config.toml
norm = "layernorm"
beta1 = 0.9
decay_fraction = 0.495
batch_tokens = 32768
MLP neurons of a small language model. Each row is named by its layer, matrix (up: input weights; down: output weights) and neuron, and shows model dimensions 176-239. Each number is 50 + 15 x the weight over its row's rms, rounded and kept within 0 to 99.
After each neuron's rows, "fires in" lists the words (lower case) most often at its 100 highest values on Wikipedia text that the model never trained on.

L5.up554:20 54 67 50 09 49 40 58 75 36 66 52 58 59 52 43 42 51 15 28 52 44 49 39 43 44 45 19 64 42 58 30 56 61 21 77 19 57 45 61 74 71 55 53 61 49 51 72 24 52 47 49 53 65 51 59 49 30 56 55 49 79 44 55
L5.down554:39 52 52 40 34 37 59 29 32 32 62 32 24 42 42 71 61 60 42 51 32 72 38 26 25 48 22 57 68 60 47 68 78 57 33 57 57 48 60 61 63 26 33 19 40 50 40 43 61 35 61 59 22 38 57 34 54 51 31 41 50 54 47 42
fires in: "to", "in", "not"

L5.up854:20 44 60 73 31 29 44 48 50 49 69 47 67 58 33 37 50 23 53 30 32 47 62 36 51 65 53 65 58 44 58 43 50 32 65 70 51 40 31 46 71 69 77 40 55 63 62 53 22 34 71 13 51 36 65 87 64 55 65 65 79 28 41 43
L5.down854:42 10 37 00 40 70 27 65 60 59 57 57 36 28 50 46 36 42 84 19 55 52 42 50 54 46 31 64 61 47 44 59 52 49 60 62 48 82 58 37 35 18 37 33 42 51 43 77 39 19 65 56 57 41 32 46 31 56 67 57 73 58 33 51
fires in: "been", "was", "also", "not", "began", "be"

L5.up735:40 70 60 70 36 67 52 49 36 46 50 39 58 56 52 38 57 53 48 42 57 33 74 53 24 55 36 46 47 42 55 75 54 53 56 68 18 45 48 57 70 57 99 40 45 54 37 69 45 48 61 43 81 46 61 71 44 62 59 50 42 49 46 63
L5.down735:56 02 60 25 54 52 72 52 49 57 64 48 21 20 56 59 31 65 30 44 45 63 41 31 49 52 50 31 57 53 57 60 70 57 28 59 61 42 30 50 42 26 03 74 27 39 36 49 32 37 56 28 11 46 44 65 54 32 31 65 62 30 55 42
fires in: "is", "in", "he", "while", "it", "before"

L5.up773:71 51 75 28 27 99 35 26 09 53 89 48 62 52 49 33 31 49 85 27 36 38 38 66 48 38 65 67 49 66 34 58 57 37 73 54 55 36 56 55 37 56 57 43 49 34 40 46 52 43 71 31 48 30 34 42 40 53 28 74 54 64 54 46
L5.down773:68 23 52 68 43 33 45 50 46 40 10 61 43 66 44 37 43 49 48 67 59 61 43 28 54 67 52 54 35 58 37 69 40 23 30 81 10 64 55 11 75 49 47 37 30 34 48 43 37 50 55 58 40 88 41 64 42 50 51 38 34 49 50 55
fires in: "of", "time"

L7.up808:19 43 25 79 61 38 50 10 43 45 42 38 53 59 65 72 55 27 35 41 52 20 67 37 51 55 65 79 29 84 64 70 45 66 63 57 53 56 61 46 60 41 92 58 52 56 58 38 32 60 47 57 40 52 32 64 50 57 72 65 57 39 49 48
L7.down808:77 67 37 58 51 59 45 20 65 59 40 64 36 61 51 38 54 49 40 66 52 66 51 53 65 42 65 48 57 64 52 47 66 37 55 62 32 25 16 63 52 41 39 31 36 47 57 40 36 30 41 43 24 27 63 67 68 59 60 41 40 60 49 78
fires in: "who", "it", "those"

L6.up18:67 47 43 45 04 83 55 37 34 32 88 56 47 53 51 20 28 47 86 23 31 30 56 57 42 48 45 65 43 80 29 52 56 54 68 56 28 45 25 63 58 47 42 49 56 15 63 65 33 51 74 52 57 26 52 34 36 30 68 64 35 30 31 60
L6.down18:50 16 51 45 57 20 45 48 47 60 33 34 36 82 48 38 72 49 86 72 35 34 57 47 49 60 58 85 48 32 53 63 53 36 41 30 55 45 37 67 44 28 60 54 88 59 54 62 63 64 52 64 56 96 40 49 50 60 28 45 44 57 39 69
fires in: "on"

L6.up404:53 73 68 51 67 63 48 35 26 49 61 53 54 55 49 39 48 35 34 45 64 48 19 58 54 64 75 62 35 62 80 60 43 61 39 33 45 36 64 33 42 64 79 59 49 36 52 32 39 43 60 32 76 65 49 81 40 40 35 43 79 70 58 45
L6.down404:51 52 78 45 39 32 31 45 24 46 44 77 44 33 54 65 70 37 37 28 30 40 61 46 61 42 52 61 49 35 38 63 46 52 56 64 49 33 46 45 57 48 37 51 61 64 84 41 79 54 32 73 30 67 68 51 54 55 72 41 50 24 31 57
fires in: "of", "competition", "incorporated", "independence", "connecticut", "championships"

L6.up961:43 93 48 47 76 58 51 41 45 43 68 37 46 42 61 52 36 40 48 54 43 59 26 29 43 43 82 59 46 57 61 96 35 61 55 74 53 37 60 47 43 22 76 77 68 22 47 33 34 51 57 55 43 46 28 59 53 41 42 75 37 53 60 53
L6.down961:27 45 41 59 48 54 57 67 16 67 51 37 69 45 55 61 49 54 78 65 45 31 66 65 36 36 39 63 91 41 56 29 44 42 58 82 17 59 33 45 65 57 24 46 59 39 48 47 42 71 54 64 53 29 59 50 39 45 50 53 43 51 41 42
fires in: "that", "of", "average", "which", "during"

L5.up79:49 90 72 31 64 49 27 45 52 36 78 59 51 32 43 23 45 35 46 37 52 65 81 52 43 68 56 46 71 62 64 54 50 81 49 50 36 45 44 48 36 46 59 40 51 56 47 71 52 57 47 59 59 34 39 75 40 30 40 74 48 63 30 73
L5.down79:36 20 30 59 57 64 52 45 41 50 53 54 47 49 43 71 48 88 32 56 53 37 39 76 53 75 30 29 29 55 73 55 45 68 49 67 63 46 62 70 55 61 36 60 36 27 78 33 32 11 64 58 46 44 56 67 60 25 26 53 46 60 78 52
fires in: "in", "into", "to"

L7.up244:52 75 41 67 88 63 65 24 43 56 49 51 62 70 55 68 51 39 75 37 45 68 47 34 50 30 74 59 31 58 90 58 15 46 54 55 66 40 49 10 67 62 67 39 41 29 56 72 59 42 45 70 17 65 45 76 58 66 49 68 61 70 61 71
L7.down244:56 60 36 55 76 54 41 64 62 57 61 52 49 62 37 48 28 53 37 38 52 60 54 55 34 49 54 44 47 50 64 45 44 54 51 50 56 51 43 24 58 61 46 57 00 45 46 36 51 44 47 53 19 48 59 60 99 46 45 52 47 67 44 53
fires in: "which", "that", "where", "who", "when"

L7.up737:18 47 66 47 67 62 54 06 50 39 70 56 67 49 35 49 44 31 57 37 46 66 56 15 54 49 72 40 65 72 59 65 58 68 41 87 24 59 54 15 25 71 45 77 65 38 59 81 54 36 61 22 70 26 41 49 34 62 54 75 61 55 36 58
L7.down737:59 37 60 36 27 34 67 32 54 67 10 53 46 52 44 21 50 64 62 45 36 32 48 50 62 52 66 17 53 24 68 70 54 41 33 74 41 52 34 36 66 13 44 59 74 58 35 34 53 58 26 49 62 52 34 27 56 60 35 51 48 67 48 50
fires in: "in", "after", "to", "of"

L6.up815:44 76 67 34 46 51 41 36 47 54 49 47 46 63 28 49 19 49 55 41 64 51 72 19 37 43 43 35 45 43 59 64 61 46 56 90 56 46 33 40 98 52 76 48 52 39 68 46 17 52 80 49 53 48 55 50 51 47 44 67 26 50 36 64
L6.down815:54 73 53 13 58 66 56 41 42 42 54 41 21 54 52 63 43 38 49 49 26 56 30 50 68 53 60 50 42 56 53 68 40 48 72 41 40 51 50 46 42 55 33 49 48 59 85 71 48 41 43 30 39 51 41 61 67 21 58 59 26 43 22 53
fires in: "is", "not", "are", "can", "only"

L4.up62:30 33 72 52 45 76 45 40 42 50 64 40 49 60 54 21 38 42 45 45 49 68 47 61 49 70 83 57 47 55 70 56 63 69 46 56 23 51 45 55 30 38 53 65 54 47 45 61 53 34 41 43 68 52 33 86 44 73 24 47 47 73 60 82
L4.down62:71 55 76 85 56 13 38 45 58 52 71 42 42 23 47 52 49 53 47 67 43 54 54 64 36 61 59 20 44 48 55 80 27 62 53 67 59 40 40 32 57 59 71 42 55 57 50 38 37 15 65 47 39 30 53 55 67 49 25 45 88 34 54 51
fires in: "of", "with"

L3.up505:47 40 48 36 72 58 39 45 62 50 51 56 52 57 42 77 53 49 58 41 29 72 51 69 57 33 71 46 65 44 72 54 49 66 82 69 57 28 54 49 31 31 47 71 57 27 51 77 65 48 59 58 66 64 44 69 35 59 45 56 51 46 86 78
L3.down505:62 52 57 27 43 17 19 29 70 44 49 57 47 36 73 78 29 63 59 56 43 52 33 51 66 58 63 39 62 58 30 51 56 44 65 50 81 77 59 39 39 31 73 46 35 39 34 30 61 48 73 77 26 58 55 36 41 50 38 38 51 42 53 56
fires in: "of", "in", "a", "census"

L6.up984:55 38 65 10 36 56 53 39 26 56 57 50 59 45 36 41 62 44 39 36 59 33 45 27 51 50 58 28 59 40 40 40 32 55 69 60 36 19 56 45 38 16 73 53 66 34 44 47 28 83 55 55 67 67 46 58 43 47 76 99 23 63 68 54
L6.down984:50 51 61 58 51 43 30 52 55 75 40 51 53 54 54 30 52 42 73 43 29 39 53 37 82 44 84 55 41 34 40 58 48 55 37 54 63 36 30 58 54 35 64 41 68 52 64 54 62 46 54 19 25 61 18 44 32 68 32 47 88 61 59 31
fires in: "of", "at", "on", "from", "and", "in"

L5.up46:34 49 30 32 41 51 55 52 57 35 59 53 58 52 34 49 47 30 57 57 58 69 81 42 54 37 63 75 48 54 59 75 45 69 38 98 53 38 46 47 56 61 82 51 58 61 77 36 42 72 61 57 49 41 24 73 25 43 75 48 57 52 28 40
L5.down46:55 41 56 52 73 56 39 27 56 59 53 37 57 48 53 39 43 43 06 63 29 64 38 61 49 71 46 69 41 56 60 50 41 42 40 36 85 61 59 29 76 57 36 56 16 65 52 55 45 50 37 54 46 53 15 43 58 49 84 37 47 82 66 58
fires in: "but", "who", "was"

L4.up67:47 52 53 58 23 34 32 19 36 48 58 50 47 66 45 29 44 55 42 46 45 52 62 63 43 65 97 73 40 52 52 38 39 51 78 81 30 47 60 50 71 40 47 71 54 43 57 55 51 54 42 39 72 34 34 48 41 26 48 37 41 42 28 56
L4.down67:32 36 40 36 35 30 44 16 52 49 54 50 48 76 59 49 41 50 52 36 23 54 40 49 57 50 66 56 94 39 55 59 44 60 39 34 73 71 42 55 49 63 26 57 50 58 46 47 58 47 68 41 49 49 41 39 43 77 46 62 54 58 76 59
fires in: "with", "by", "released", "release", "on", "wrote"

L3.up939:59 44 46 50 16 71 47 34 43 56 42 45 47 67 46 17 44 44 72 46 35 55 57 56 27 61 78 59 67 64 58 58 24 37 63 82 37 30 29 46 34 70 45 66 48 45 56 30 55 47 65 86 63 38 11 39 50 52 61 32 44 50 26 50
L3.down939:81 49 54 67 26 51 69 29 41 47 27 42 15 52 59 68 53 57 56 56 60 41 30 49 60 51 41 64 30 56 55 69 54 50 62 45 35 60 61 71 78 54 38 33 45 56 43 37 50 66 62 57 38 68 61 27 33 67 83 52 56 40 26 41
fires in: "for", "on", "player"

L4.up592:47 64 17 57 45 85 46 46 21 44 67 40 71 52 59 37 42 44 54 46 43 46 34 35 47 65 62 50 48 53 46 52 38 35 57 75 40 33 63 36 47 58 34 65 58 26 48 63 51 57 62 14 73 38 29 42 48 53 64 59 75 77 62 49
L4.down592:39 61 73 89 43 77 63 65 37 46 50 40 37 62 56 42 47 67 69 56 48 40 59 53 58 24 27 54 39 71 42 57 76 25 30 47 41 37 41 41 73 45 60 26 67 48 73 40 46 50 31 59 38 31 51 48 45 63 43 51 57 20 68 25
fires in: "of", "other"

L5.up294:36 44 48 48 33 34 49 45 37 42 56 54 26 51 58 66 43 37 55 46 30 66 68 41 36 63 79 52 55 66 64 65 31 50 58 63 53 43 32 52 52 66 53 74 48 55 33 71 41 60 63 51 55 49 54 48 38 33 73 52 71 36 32 33
L5.down294:63 46 52 38 65 56 52 19 55 41 47 70 42 33 60 82 65 48 48 59 47 60 43 66 52 47 49 46 31 64 34 26 48 37 42 50 46 54 39 42 58 66 46 54 68 38 45 17 48 56 40 58 72 56 66 42 50 46 46 63 48 52 48 36
fires in: "on", "year", "time", "games"

L3.up757:36 57 51 35 46 77 07 20 53 52 57 52 44 52 63 37 51 44 49 35 46 54 41 67 34 45 79 54 57 44 75 79 47 50 53 55 35 40 52 47 34 57 51 62 51 50 39 48 45 54 44 76 58 48 29 77 27 51 38 53 55 47 60 56
L3.down757:50 22 30 33 30 69 53 49 58 55 45 64 45 57 65 41 55 66 43 73 48 54 24 60 63 64 41 25 58 49 71 53 54 31 20 67 75 44 46 53 42 41 55 53 75 57 32 65 64 00 44 51 75 66 46 44 43 35 21 48 40 36 67 55
fires in: "of", "at", "from", "for"